From a checkpoint of a small transformer trained on Wikipedia.
Architecture: RMSNorm after each block, rotary positions, no biases in attention or MLP, untied embeddings, normalized queries and keys.
Training: 437M tokens, 6664 steps.
MLP neurons of a small language model. Each row is named by its layer, matrix (up: input weights) and neuron, and shows model dimensions 0-191. Each number is 500 + 25 x the weight over its row's rms, rounded and kept within 0 to 999. Numbers have three digits each.
After each neuron's rows, "fires after" lists the tokens most often just before its 100 highest values on Wikipedia text that the model never trained on. A number after a token or word is its count.

L5.up223:512528446455544498506509501478503508443463460521477535515491509489485535495459475525493537499503462495521472549490493450500494462504463465449511486495496535489499507508489475515467515526489514497531507457555532509504538510478519496569514467504486522492495488506477469528514479523508538549519498491506495500525507552475508504460544507474510515464522525548548498500514505499530529516476510487495502475497479463511531492511497473506473516535512480504502490518526458512462531509538511525546522513518516521463478496521510511512477484505485558456460455486504506477520479490515491519
fires after: " O" 14, "3" 14, "0" 12, "O" 8, "1" 6

L4.up162:490476499447526502521518525513523514509501478493527500492527510539492513541488531514468489505474484514506488480532505492477508509481487565460505516423476481507511549470486508470521499510474519486551531516490506498493484514495529522470487482459449519438496476513509495499512500527532523477486479506493498503498487531490483520535511483518529508475465539490499520515491504496483498461514502514478515454518523496491518495433480498546502505467501480520536519501518502535462508546567488530555500477471492541512470520480477513475530507443518496473478514497522505485519507465551493432
fires after: " r" 17, " c" 10, " R" 10, " T" 8, " t" 7

L10.up456:525520503486501499491541514464494502495472498440483503529537533518515528492540518470496523493523528499459479538472451481458510417487537516484478506444503499490538538455494472511493527461505462507530513526496457486499498480502534485508521466507496520505527498493500465505507501479508559456451529503484470504486514506463483471430523505497481496508517501501467491514521470484511545527493508513500507492519485506522481483473485480459510503462463490473530512489504454494536451512491501521518526487485502501432463501524519511505455520501509526478486482493521493474505491521470538534
fires after: " " 26, "," 19, " (" 9, "s" 6

L5.up623:480463511496504511510535514487501495527518427501502507530539471497474497507496505513509504446506527508484486543544491483497492506512530478487516481503531471507526559528479507505490512465422490479516515492516527498565510531452522533517436502563504506495486473495512525498490517499485483515470489510513479467521463521476514499492570535506517487520492470500521487501495468456472468470492490486485471484529518508533497467479484509552495443509521512522479464483501484467463484507526525466486478449504520516508511535472515519491508493512535513551484495503500547522467517480505508527
fires after: " and" 25, "," 21, "." 8, " who" 6, " to" 4, " was" 4

L4.up13:479449494529471486505539529519495477512436461499498539509500489513543505512505525547495534472496516537490509534536488473515491478487530526509506496523515485505507498523494505521498519478493475496512494458534521502511540533489530507473520473523506526533516489467518551488467546501480499508477531518532499501528484447487528479462482516504564486484467517541507484510542463486483475495516488477494482489513474525485469494500516498542517502525467482522456457504494494532472526525529535465521551531506532493517486569477525532480519488521539485559497522515499504479506462512490535537
fires after: "," 20, " |" 19, " b" 15, " to" 9

L2.up250:486498480464486494511501500534447472502559460492495510505523504476475539524534525527505536476547511482484448559520520525515476487534549516504465485504507500545503487522497493545560489499525505521467483479493510518509478524481468487494491509535523510535504458494453522440461516504519506481514505507493494492533451505505509501543497564486479500525539526528546498528540481452501508497513514525462537506506500497525517504469483481507495473526496513494488494480544492545460515502496495505487525500487503520521487462516448493459514510482467482492461539504440509524509501486495511501
fires after: ".\n\n" 45, "\n\n" 6, " In" 4, ").\n\n" 4

L8.up755:496506504524547475512484477463490522510454485497470507493521554518478536474574521529493506523542498457497514506513496450557531481504474524513502492467501508497501473505471534486526480466522546472491465492478480496478483478496523482524490471479462490487516503511532480546525484529519515529497484547532461476451474524491439447489502495471461481483486469506481498538497483511500518503502450500531473492531486519534460519540497494495537492451480502500494493547485453479524508498474488486523527488523515520521500474487463523515472481509482485494498502520507478538497536530534475475
fires after: " |" 45, " /" 10, " prom" 8, " " 6, " reg" 5

L10.up291:483524492527514466451499522485497503480470510486504504490486515534511511494506488486496523495551493494510487482504456479446539471523527501478485521493495475488532524497528496485511541466531489461511498457485503479484504539442544528573471496487499466498515503545480487496512453467464529510494500519568443464483474500461510456489469501548511490498510455476546527490498520500476518533507497519502486509503466520440464470500466496460505497501496537503478517485474466472485524542513460494478512514491527485519517513480503525495506532492507458463464473511521529517470483506475528508
fires after: " |" 30, "," 13, "." 12, "-" 5, ":" 5

L5.up415:448512495502472531476486462487496466511461452511488550512501532512499495519499483531492551509482504527495484472514470464510504472506520489468524517453506506525540527489502529506498533500518478491474490490485523482545495504450529539528485482503501523502473490476451513533487543486511494497486507510529439467515482544485504484438516538494539519475510500529506514524531478516502481438466504539479491517525471492482540489493515460557534495471502536495485494494504463494486517501505545440474487472506522533492481507503498530460501529529490499507450543519508484544501461495497522514
fires after: "," 45, " and" 17

L4.up645:472482481535461508482530489539537478516508461484468535583509487532496503510515500522478519496504541548504490486539509478541519515487524525516513506508505480532522547537514495517522507497465467479532489466496531475531508487470517513516501521475518521548469513492472509509448525476496538477498534538567468455486487458487530499501481529544525490489463502524535485497532467497469516463504472560526499514520507472485496499455500473525468505504512493500505503508493526510496517498482490466479549499513519508527526514471511520494520485533507475545502529506506552504514504555471505490
fires after: " the" 19, " and" 15, "'s" 8, "," 8, " as" 4, " his" 4

L5.up419:508560503480530467506493453478503507495488485483514502516474552500518517502520511500507516496492506492501485563477474449518499480489513480481540445526537528490488517504440523507478499514502525503518479461547484480483485480471525517559514501521420490477484536499512565502497468511493481517499491505511520484523515518479509500483561471495508507498550475516535522502515547477520512543488521504475495470526465490522508479510508498512485495480516535508481490466472478481475522492559518471549489508500512491472499488491474519523471516527506554479446473500491488536493473486509557484
fires after: "0" 25, "2" 23, "1" 16, "3" 12, " " 8

L7.up387:507519414554531474500509477495518512489426531509497478535479478547482486517556499502496548491547508494501538558501511527525540474490486481474547478477516550498522500484504511502492483522470501488506508504540524440466514466540514478487500516507463487513479502453498528513496466536519498476506507528490496466493477531530536475508468524478507548478500455490508483494491483516508492513485508522505483500531499474502507521507470516476517453533514506435524458493515517514503525533481501493544496473490529533519486493476495525495518542495502488520496500494512519534548489517517522511
fires after: " |" 33, "-" 10, " (" 7, "===" 6, ":" 5, "|" 5

L7.up314:519466510498532463491515510522512486491420473496453546527502492483531474516527489530489477484534485518516499519538515494481516515482498511553505485511532470539516496451521509538504466479481499497484461487527482504516497514509538450475525477500491451455512511496488501518537526510496510493481506522493435460510467495516500478486491479492521520467466467504474500487493514514499476505513466470521505511538459484495486448516471485516511469524479552491489541487490516504505483540488538487498487503486475515572478503488505527488539479522564536513473502460527543464512524489516520536
fires after: " at" 21, " At" 11, " T" 10, " t" 8, " in" 8

L7.up527:503460463480500488483522499513543516486462477467495566516489525515537530518504491551497526501447487526462498577514536505500504534506508495462531472459519508500496490501522480493536513544481474463504493475512505472476496485510512509477495473473474544474481508453500497537453515487469514485519474505477491490558514556480481493520488492516515489467515500510494504493534489519489496488513541508514537511512519465480504466448489494512523488490500515464512481513504499495549493544504544520479526477505460548531505509456463520512546515494519498517457532484515546539533491514484517485
fires after: " B" 13, " T" 12, " at" 12, " K" 9, " W" 9, " J" 8

L11.up628:472490499545499498486514508501546555485458508544486510478504559483493498492529500497480523534540514507487486522506465473444501490483501491442516493456494514518538510489442492442500517491490519503506468510484488508523517501465503491476497491460469455514515521529500512498497457477533504562527517514505446487467507493500478497509452507473486502492483481515481471469530507442498489516474445470501483508536500508506470496517476481470515440482478481499544495481517481490540525507497497496527504499466548520531479477540528539508463509500515537479479488466493515564490487513515517497
fires after: " " 51, " /" 7, "200" 5, "th" 4, "199" 4

L2.up500:505472478512478517503536500474488513519517500501494601548539504486509533518504549534509541483498507503488453528523519491527491492532532515515474475496510505530529480529495500521504492485514503515466515458518491486558527500480449483505529543519521533507504484467434521472481521457454472477520546506485460486537504511483505518480501543499476477521539517511511473519544467510515484495491508511499532488498479506502502494472539492522504506527506528505517483480537484528493524502513475522527529497480523517521503494531467491440502486514470489472490528518431486530504545466476518487
fires after: ".\n\n" 51, "\n\n" 4

L8.up667:482520527496459512487542487502558478478498503510486518536470551510512508512500539533487568517507520496453493550527522450493493520518486513481528483478525512494531557451498513535483482453474465524498509532528486472517505479506498499531515517509512517460455555496478478512503480480503479526496532522499450463526499511534515487495521458531500516442481495500511474464526509509517494524496481482500509511528479514504488555515512489547487514510519505479523497527510486497506527495496472504484488472484515471496499498462492524536484513521501552507448499510524489499507525593535490501
fires after: "1" 19, " (" 11, " /" 7, "0" 7, "2" 5, "-" 5

L5.up446:533466472474501484523503457494524540514497465477526527508506482512455531507535515537484519516460468496521505505495507511499487498522527525473510529507490496532474522534467474538494503487506521456519513516526516511548461517506531510483467482479492533499489511470499506550479537525459489493415543500518517493489477512499518498469508535499532523480452508490521488503487479522506501471514487525550500493504488523544524504488503514556488521541507513548515483517539478491454539553509539484491474504450489531519523504520485504457506513479496536508447485463524541515523521518458504511
fires after: " St" 29, " T" 19, " st" 6, " g" 6, "st" 5, " can" 5

L5.up592:495555461546521516493500484489511526477495469507484489517477522479502521521540504498485508518517503500496511487468476473482512480465491496479530510497516541479516539488487504528519488521532534496517478455534511495523480498443509489580524522525434509463497479520512483492496460484503510549481520506537502462530471520494510493466521475533489508480533470507532537473523462482536502491479502552497486461501464492508483481516470500541505499499518543523533509525479446462511510483592491474503490492485514506483506461501482514516471529539508505512449502478523477535496484512509537503
fires after: "." 38, "1" 13, "3" 10, "5" 9, "2" 5

L7.up366:504493465509541429530497479491530503474444489511497528492539493525500503544529516499476507499522492470443540523500504494517529502478490479510514498513495506459507506496532458513505503508496479441514481459530507504529525500504476524516524483457468462499487474513541480511498479544491492496503484527523495486534506522493502453511510511499478497452495458502501519493502502488500475514496517519513556489497514483474442457529451528506481512522527494479491489505472495485464516554472530524507503472499492498536471472455446518496539565492515446439484502465522489502486468496472528517
fires after: " F" 19, " M" 14, " P" 9, ".\n\n" 9, " S" 7, "P" 6

L5.up18:546519457501446493497529494514534513445469457503497576515503525486518471498450464517458506511509500528498522475537517507525478542511460509477477505488499483489515518475487490491506520507452477494452492472559505493528511507466492522521511494467463477489503475479496477497501519493510530535493503513505419494533486519504485486490509489511549502451525495510493527519512504468492470450469502479505526534499460460527502477502462516545535463479486503530448516515501480503480470525528511472461510498508481560534513534516513524508513495525463482505485511506488500506517480468510519484
fires after: "," 30, " B" 19, " C" 15, " c" 8, "R" 4, " T" 4

L7.up583:485533480516526477510488510509525532475495486518496560499534504495523505535541483519487504487473477520489511517483478520463538452465503538473544529502481488520471516511529436459534499533436500465541467480535472483503536481511518538477490491486448483471487481487507467511511492509470529518491493525505496490510493559510489475467507526473502479493495446496485506474483487512539484484539539514530523500500478503517480455467506519492507489496504498482495526549471488517485515531471478495491550505486494533539493507532415515512506500514491539506465479491519514529533472505476511540
fires after: " T" 18, " B" 11, " R" 8, " N" 7, "," 7, "S" 7

L5.up25:523501485512489504516517468471501510469499476492418534495504476506516516548524502509459492513508477512508466517487500482519476532488505496485514483527519467486514480487499491482512530514507543487462482484498488515468527508492496535497487473483477503478478503492499535496460524514467469511460477484535499497503450493469512491529498517528543556468480472505498433467507508515500466505485486472526519516525489466476466462455498448535555500484544519508496507510502506512494470554471492473492534468471465536526520490469485519463549441512522567489485484484501534455516518496490484515
fires after: " T" 47, " t" 25, " in" 9, " S" 5

L11.up576:513511490527506490475519509504497498511471483468489497481466520565495491509506514516498535517495509528521490500536443490516502438517530472491477500474501485506546503482509507518525534445494446476450502476497482470528494506451549508543475505497477507472491534493462506546466464517478528500499474503528479464502490473471525497492503515515528539494509515493518464479546550472470491538480502528488534482510503506477513489548487530468514503451480514492504548490490476490493545509458485532493571468477548482514491510531485509490528512517472452485504497525525495505503497561501508488
fires after: " |" 24, ";" 17, "-" 12, " Great" 10, "," 6, " The" 4

L5.up410:497485483544525514503463473456499509486476495495502504553498542587518489499493500516514500498514510490506515557507468478521513472526504494480515500513543492523492497475470504447505542491500521497505521452522505501500522529465549511525477471470446475488503520507465569487528502511468490517496526506500471461517484556479509470445555503497499506499541484512538481496506487453488500539518483532481459464509498491526493517497494497515476474457468550505486453473505471445480551535480497504495491497486525480484492463533500511504514507498525494450477510505492497521488486520487517510
fires after: " " 38, "-" 20, " /" 10, " (" 9, ";" 8, "\n\n" 6

L5.up460:468472497542542506492485502447467441536502475473479495508549494541485510510529525506498523496469484491469511561513475490537508466522496499509514469484472525512510558502458519517491499509484552492513540461520496496519579473480513489526465520528463504492470499472483532502544520501484510514471542505514509496495491506474500495487510515512503528479533510515501447513467507511526474492510466450506477493494472499553494491498482497538517459502482543491484416475513471510463522526510506449489499522498522464483496514517503498495487529493495488484487463523495532532508502497487529545
fires after: " " 52, " (" 13, " |" 9, " =\n\n" 7

L10.up738:522551481491511494509509535486505529483472467477470511495483493474492508486501525455482508515512480499509457490503483494499493474473481535499501532501519508500557520486457525480443514471527503485479496498524472495504496472486564507517492520490466458483497531468496477520503478528504493525452511496529495456477533537514455499451554487482473517495515505474449504503521490458512528485484476496513512466534477492524479470463465481516487484487491526504492556508496431488537483498491462460532491493470556492461531489489482516468486468542471533481442482504498484483539478522474518512
fires after: " " 44, "199" 4, "201" 4

L11.up623:516489498509501492533538516537521500487464496492519498538494498529499535516527456573497535474533481507499494512512514507523519458505501508487501471514520476498524496521514511492559500528490492491513500498509493472494487483477521462528509518504457494485498494493510503483474477488496478511551496506548471468482505503456470474521516522500544495499489488476505528484484517461483526518472503431496491491529485502453516501496492518494503450499499567514483580536514498465519513530482451501466551527473522479542521533497441489467522560534477494516475494507498496544543487499486486460
fires after: " in" 20, " University" 11, "," 10, " and" 7, " of" 7, " born" 7

L5.up665:504468474497524495503536480499548525460458489490482546492493517513508463490448496536470480501478445527465513524515484481515506476480512505494505484520533494482540495515483485495452471503471545497514462482507492497500512517490506535471494513502514463461502511499517519530525470538467513490491482527569509493526495469483475485486498479499547541479509469483524509517541505475508498499481497483520512508488453476510524469510465518505487488446514515510490539557447472539482512534518495489468478463520482559524463548486524541526495472532500534480466499476489547508515488547491497493
fires after: " B" 33, " T" 17, " P" 9, " F" 7, " H" 6, " t" 6

L7.up150:528477495525483481480497448581484486510504468487430551509455519528512494482476487516530517513536525508516521530531508472526494502498530519516518474527474449524545508546505496506506475485460493487508474477494502479458508488443546552517492468520485508473520494500460512532457477506493491511489505504497482468524483515505495475441472512498536500482498488569519507521534495469503492488485515517500501512525484505470488510469509507540507521507481506504497476546482434491515507485508490493520504478498520490542502513547474520484537472541529471494467494526499527485484441501505519493
fires after: "," 35, " |" 11, "=" 6, ")," 5, ":" 5

L5.up58:482500439488480494480538547495513494539490487467503528516526499476490457557527499512481483514488486516525489467512485490482509503479494463482498490478482532542504506454478533462537519512467517458538505473541492479495554515492525504469493440540498474490450498492478488508459526497495511515512507531486495485529535503494467526499516483455479558467508490496511508506539526506474571514494487519515507489517481466495516471494502521545517493490488526515506462519536500502498566494482484533480464505488495543479491519481509519494482496522486503471478485459489536532485539453535524546
fires after: " H" 17, " K" 17, " W" 12, " Mo" 6, "k" 5

L5.up612:488538510505531525505511486499509496512502483488534486523456517497478512475542546529495503528498486490525558516491470462513488465500481528431522512513532546487506563458491530476481476515493527483504463479505488514538497533423565518550470522482465481477488492466539540510527492482498516541482522493522463471477499542473507492475525452505506502504514488482485505501515478493525520471492485497502477474542471482542492502511462499516487472499471513531473502492472476510498501511488492455512465508469546487473498490500483510534492509491514547498488471506484506542482469547506544490
fires after: " " 35, "." 27, " (" 12, " /" 9

L5.up320:495496452489538454464487501514549487469465479528502529510552512478512501537513487510491531499477497496474507540526461503476505526462481508478519494524480479496481492508513478520495504521473488453533477487570492516534521477499528535526519463467486492473494472469545460510457476517475500493458484526512458490531461513501466441456510543473518473489481460496489518446523492488513488496485500504527521483498483512502490468515475518509500492516552498501473516520457489525486527538465492476499516482486498500524442510499425511460518542512505519490458497490523508519494495470512505520
fires after: " F" 31, " M" 10, " T" 10, " B" 8, " S" 7, " t" 7

L7.up570:511482505548493428491510492483494496493448473487491510493499521543516515489478532514514545520504480463494508531521472466507573488488497514486532469473523478488555530486494521473499496492496522486478490506501525455518477479531534496502509478505460470469490514526493489548515511501490475527470501534471452455490504502492534437525495482513513506486458454500502514459515502496528471506505537514465512507544512493516464485519513512523527531496470513456481468498484435501492514566452489493503554508515502531517500508502512510497481527519519494454468479477485468522490474496494512545
fires after: " " 37, "|" 28, " (" 22, " /" 10

L8.up666:498501504547494499466454483479496487516477502505496469530500474533523503484549535501523563514503511503498502519522502475461508499524471488488536461461493477478553512455514492504516486484511490484532523535504529491502480491492535494540520532503496529510524498468462496525498470460517501477509547513543476493485478506504521467494500512500487506445531506502543488515525435552481522509487478493526441526537470530491485578512475497533521495482482503509520477476487494517572500500513481509522491496503540490475522434480533546516500504522506464503497506489530514540491490513490514541
fires after: "1" 24, "0" 12, "-" 10, " (" 7, " |" 5, " im" 4

L4.up93:502466497503513494493533495518493437512471454470474539506459484489504488494474502533501503495481505530519514523499482486501528497513507519525489519503499449526498538531498487491489518515465476475521497449504541482513513556495525515520546505537503517499482518497498498512464552465480497495518516525554506481529471477453484486535493485529509507499478494532558502488503498527487510491433499543518513516506492484489491475462558454550504467486512473528444459481522505521504500505483513448474545491507555493533522522473475514521509517516535481514493500478527562509482477534481502518
fires after: "," 24, " was" 7, " and" 7, " is" 6, " with" 6, " to" 5

L7.up272:488478476528493464491496497476549492487462502502493502547490486497490521517519499502470489453525533501490532485540506507508514488511504500484513481522506524492470523543510544537495506486496490486489472464494466467519518500491488453448493512458477505435510479512485488480494468517532458515449472512504477472494474526436513481514488527503504506493439509490500480488501482485484450475503502484535483513529519505474523463513511511502522435515522592482485534504501522489502477530477534479483527480516469556554453526486490507486556501493544475489472512504483481500490485471493520484
fires after: "In" 23, " In" 15, " in" 11, " For" 11, " of" 7, " from" 5

L5.up572:532532486483485501545519492538548484485467480468519518495489521507536509523506502510499556461489508520481525475486497469522491507515491481480525503533515499465511507500476543518503506523507476487491482434517480512518482472455524481532511524470477512494505516470494496532515517527484477490449522537517498496521519522515492491476523517497509526472503507487500492520537538528535485491471539502476552502498491514501488447458528554492532488473493493517456510540514466539475505519528502509507501490478501508460481487491456531459507535585468483483435486520475469538511447497495532500
fires after: "D" 21, "S" 18, "R" 14, " B" 11, " D" 7, "C" 6

L10.up201:472474476470516468460504499497479530451482475515475502452503511532489503507516510499469511510535502521498476499493485459521510486504518474469537479481512507522499487516551498490498549487525488492457513496478535478521453435437558528482463475479492487458503526522474477491517484513499535504511490532516462490455471504508464504513535527483485484503522487458477444521547543493486532558485493533552508461549522508480478462492493516492509493507530522479519522480526496510526470486517487506472514507479515532532497509474493518468530517503464482503489497495505526548483558501482503504
fires after: " |" 74, " /" 6

L2.up553:470480463471532493516502530490516505522528467514478528509540511487472486532524544505477477472535495499527471484549509491532482491515506501536474503497503555552518469518468492523534503500531502500474486474508517501501538492508475492507501482510498516512521446515515485477466482464521526498497490505493505483490437528468485511499512552479449490518566512522525527516522440482504547468493527516530563507535500496522552472464483505514523443502484500490512484528560459533487513491485521494466493480512494528532504494536469522476548484474498471482487516482472500471498496508523523504
fires after: ".\n\n" 38, "\n\n" 18, "==\n" 10, " |\n\n" 10, "==\n\n" 10, " ==\n" 5

L10.up208:477500517524507486491541495464543531489498486481461544490533600483513528468477487481482532518501519491492513506488507451528490502508470480489528484528518510516519497475503499500490504472499481459483509471490476518521482458438538504465463481485474507498568533509497486538547508520523492517464497499488519490480525517488483477503515499459509523448480497537477499481466493509496549491469511498493476463524508480509504480511493494471542502462487549536468530487489478501538522452523473491472495452524553492551517523499477480520472501501520476470460500504529482486503520478504513486
fires after: " " 67, " the" 8

L8.up99:457521472557504486465498505502523472500474496500478533502523513536522512515540513504503526458491534501514504526482468537491552512514510516489526499461504525508535511549509473509497502480513512471501475485475522464487465510471500463513511537529493523474511525486434441534502493495511515537519523529511507469526515531485519457445488500472518507507533489466493491503438479473526550522529510542500482500507475500498516484500503507485482487511488505534542511513483496522559473544524445477519486486475505501490508512449515524489489483528467463520493527502456523533460488555486492478
fires after: " (" 21, " |" 14, "\n" 8, "|" 5, ":" 5

L4.up723:432491499533495516472510532504495489489474433502495515547511512508490496496535480476495502513526488512488481513516460484507506493511506507504485497518481492485519536524482523516475473466507449498489516478509484488495489526428526540524518496525486525506523484504477512496502491498488522518497546520544467488508455515501526513455528519493503537538478498516506518505544474475496465512489481520497487456515428505475467511508430482591495496515516476450474473515481544526484467495528534469494512486513542490477445496468513530516511526500529499487489516533485513493515459503535492522
fires after: " |\n" 27, "," 14, " |" 7, "|---|---|---|---" 6, "s" 5

L4.up170:452508473466481490484509500477511477461529474458474510475558489514494466531520524514460504504504506504517493497519460477535492520513491514519505474509507521503536536517509496486486489545463475469543480448534519524468552495497508540464491472465470486482463517468514488470473507492513482502486475541485483508510517485483462504469488502512535520490511479538503534493533492538475503454478527502519543475511500476490493437452491493525501439473491489496496491523534490477504514491464528491552513493522504556523444548508481518504496505476525532493489490453539473498492508486496536530
fires after: " bl" 25, " Ch" 6, " B" 6, " Bl" 5, "a" 4, " gr" 4

L10.up84:465476482488511468447498541444489478498464490490448532511551541535482493535500514514502490461522506473497495531503490477473509489530524488483503557518509460467525476576511498525507563537543484472530500444472515439502484511490472474515523504508513508518463525478490502513486520490502517530490521523523479456487492481498492472533501499500488511513497473514515463530511526518484503495494472519513531477522481512485500491478494470472488477496503567470502485511522490479499547523487529491492550451512492515498498516501502525517527521535481482470475494468492494554462552511505493500
fires after: "\n" 18, "|" 13, " Nominated" 7, "0" 5, "1" 5, " /" 4

L4.up37:477508482546503518495523483499546503508507479457479530502443505537474546449471460484495443489445478511487493488517489464479516532457488531548506488469471488476495533471547519485507531497454453494504523501493511545501524479499529520466507470461518486481513480517528467487490475501499523490517496502577489502515523502466538519511494477509529479486472481487494517505475506527501507482490508496529460482477544505498471510501489472516543515498489476466556541548496507528466536484524512497515522502522491488522485486541501502481546504494523515513482458506466503489499459495518512443
fires after: " c" 15, " t" 13, " T" 8, " r" 8, "T" 6, " f" 6

L5.up116:508492524524540526488490475506521524534496488497495509490501532537480510519506456514488497551496453520478528468516468479525497489530457516502524493471483505491507517476459552464495522542516494503520490492510507466527517492471504520496504470443466493466502481487502503523483552506478484492489485513475471471486510522485521468508499497438555573501519512522488517494498558484495487454501514549439513492486503499509544507479486485575502486516501522496537492512496483502518474538519492459475508505464491524495492477474504509450490558491504476473481496487497470540479442484514526473
fires after: "." 19, "," 13, "a" 11, " " 10, "R" 7, " |\n" 4

L4.up588:494467496558468489527518508537510476476428476503497526540561486483495491513493491508481533469512499520481455533522485496484528514465557496553525493522501508534503529493493500534492480485466491447508533449555530487513517523482526514500524478474520489524520464487509512485516521478489475499496508547538479484507435485470532494491500564521509482487506485510519463500508476475480480497503456495515511547537473495466529517488500468515496485498561509506479492476482527519522531518495518478497524478494522520535471504457475539488534493526537525533484512506505499471523512510488481490
fires after: " |" 27, " in" 11, " of" 11, " with" 5, "," 5

L4.up739:503455521492519470519532522493541504493490491481481507521482539441515527499474511483475478503484481502455535492463526492506488500470459528501510482490547505507511527453507484519494488575512515475500509558514458531535497513475520505488477472484467510480532517504511513507518490528474506494476459496506495494491472484449501508549519509498524500485439454503548483469505492486504519476521501484556501513516542496482540518483493525493490466492472475540501535514503467520480485527490555504515497478472473528508501488491465517504564471462530553542470491490512518513500511458532491467
fires after: " R" 15, " s" 11, " t" 11, " T" 7, " S" 6

L4.up576:541482462492496521485545511484537493494475470512498521499541514511504528549536511538426504520512457529471471463505513505517485513513518531497531503504493520494483498490467512483573500538476508511526510482560525495529504510473522508496482490472497509520487480512550496473450496509474523480468473517506482496499493514514507486503482511510529474496478519500489532501514504478526483453474519480510531468482486481517456494456475489538509516511486488478520502543501490518471522518493535468497490433435497540503451504505474514490557528476473504508488529481491467526518475499433521468
fires after: " C" 19, " c" 17, " F" 14, "C" 6, " R" 5, "S" 4

L5.up473:458467512522512551507553505525520505488479478513475527527465540525464495525501515474502502521455521528456491499524499489521503503490482453465480479513469458520500496513492504450461514507492510498510473517484466497572529467508510456470484487512474532476486510491494518529501498486512483508479522518522463468499499471499502528508539531529532534474463480500528473496479484498510486479537504534497496523533525502518535495510527505522513490472513531514513554487534480516507509528514481476491506496500475511510532519485504549401482487508481532532479517470470551543523524488521551484
fires after: " was" 22, " R" 16, " T" 11, " St" 10, " Sh" 6

L8.up521:466475474529519499494516515514490505477444478533468523511495493515473477522498542488483515502504472521508498502485507475485542468517506479481500494488527491496500516500496501495507539542490495463525523454563477446492513524498512508494536479492472509451508543448491482498507489485499505505500546542578502466508482526473495443488464540517504531489521471477483453513487492497519521513498492484554472510520448520466524529478453512550527495478515532532514501503534500527513467512536511497518528456485516488504507487488502486490539483501547507460461460490490480558519482515468508500
fires after: " |" 27, "\n" 9, "-" 9, " " 9, "|" 6, "w" 5

L7.up391:467471481503483471511529496463527487499453494512503517523516513498524508516495474492480519468514530498504542514529457512532511464491517480497551493454513522510491490500519505451522562530466474466511487479517497490486529466500491481483451453470500503479505467491539467479523509490466508489525497521515470467533490547460499471458470491485517489458473489482510537467515458500474515509522515504526487468528472468478474465514534491505515501501510533492486482530504493482511522469491535508517507468472454500566492509463444534524526511527527517479469490475564536537502513494506520524
fires after: " F" 22, " T" 12, " of" 9, " W" 7, " in" 7, " B" 6

L10.up121:473540501510461509518509491459496494512478460472483525514501544498517533487542499477484553522534503512510479523488509461471497483486485518489502513475534440513497507475477466480532513516523532466522513498470472518517503513466524516558500480532462494498518537511504497485503497511506534519467534513500443493438506519530465505480519525474476482464478484529491495454480462484500527482524525500523489449535507473539512480435483443517521460465492495510481487528497452481525498487509500488497512499454525535484524489471487506512452479515484525475473489490561462530504498513507510500
fires after: " " 47, " /" 7, "199" 4

L4.up385:542483471514489474468513544509519522472480470470477516532527499471502497525477481541494466521458543495516464476500517468514496500505511501474557456432536524476503495434520510474485522520486502509508513477516500477523512491511540536501452460493511512482488492484479495548509519494496541525505479522475500497553530521449514511540501478483485505453524483486487479491510513513467477481472515489518524516496503445514514498434480446469537520468475539488462438530484476485485483491510515502496531502508492518497474516507513521496539499498481489516474446477492498495472532483489525500
fires after: " L" 22, " H" 19, " K" 18, " I" 8, " J" 7

L5.up606:509490454515498514514487503497501528505510485449484523523483538490486489484479525525498516530525525494492479532520504460497477524489515496462500451472511507486519491505496505480476533516520527491520510442489517511524467511456568465526490487495485480487517513485447485502484517517491497534507536499518453482519501506479487525464549529510516531504463501533512491494511510420481503438500517518487486463531479515531491507489463484536471485427509552525512488461498464501471517495525521506501509480454541519477500522548500501467489493512517460467469501501504474506497462443476535523
fires after: "3" 18, "5" 17, "4" 10, "," 7, "7" 7

L11.up454:464482495521539516498504527490491504452463491470486515508491533530499537512518516539502506520535519503487485482509500493530527444505534492445481541483515512513535499474480508497496516495513480429449497516534477470520475477500519495511492475481489461492489532512508464516523452516530512526460542509481470453483464515499464484489536538512550511482525503461474473474508528507476491553494460526527489478510465494506488458551502484481521511477505487507470535491478465469528534503466493492487529464509506495486483528518483485507528497509475526470512454481478467532488514518480569484
fires after: " " 36, " |" 15, "|---|---|---|---" 6

L5.up498:530485490505504477493511515553531522501441487513483496503493516501509521519496520495456513494494509520460496517556525498514509513469509491455509504508503473489517514480490541499482556478454469475487518489527494501524458494497537544490509519498509483493513524466515514495542540498488476476424502521549478468520489533497479485510531524481553560452500511533527526497505494511477492515519482503484528516500494483521516481489444519567522519508494520496485473503495474482493524537517518464496447463491457532520516510535515521462518447497501509544450445503491516512508508522498513469
fires after: " T" 25, " B" 21, " C" 8, " t" 7, " R" 5, " in" 4

L5.up447:505494457493533489484501474472509532508467458494469529521498509498501534541490510501474492449470485517445459480516479463498518533508541494480517493504509513466506524500500537490520543517480484474552485491546479478566514512460502497549505492526480514484481504456528462466497526520448474492534506510491507458512470505508454478485494502493520507510476456512542494548524511512496474506487515503511481484528485488504508478485521531526491465500480525492489467510507466477503455513519529501542542461515492550494506474458465508465529497499535567509467486487549492487496491461520509493
fires after: " S" 30, "," 15, " s" 14, " in" 11, "S" 7, " B" 4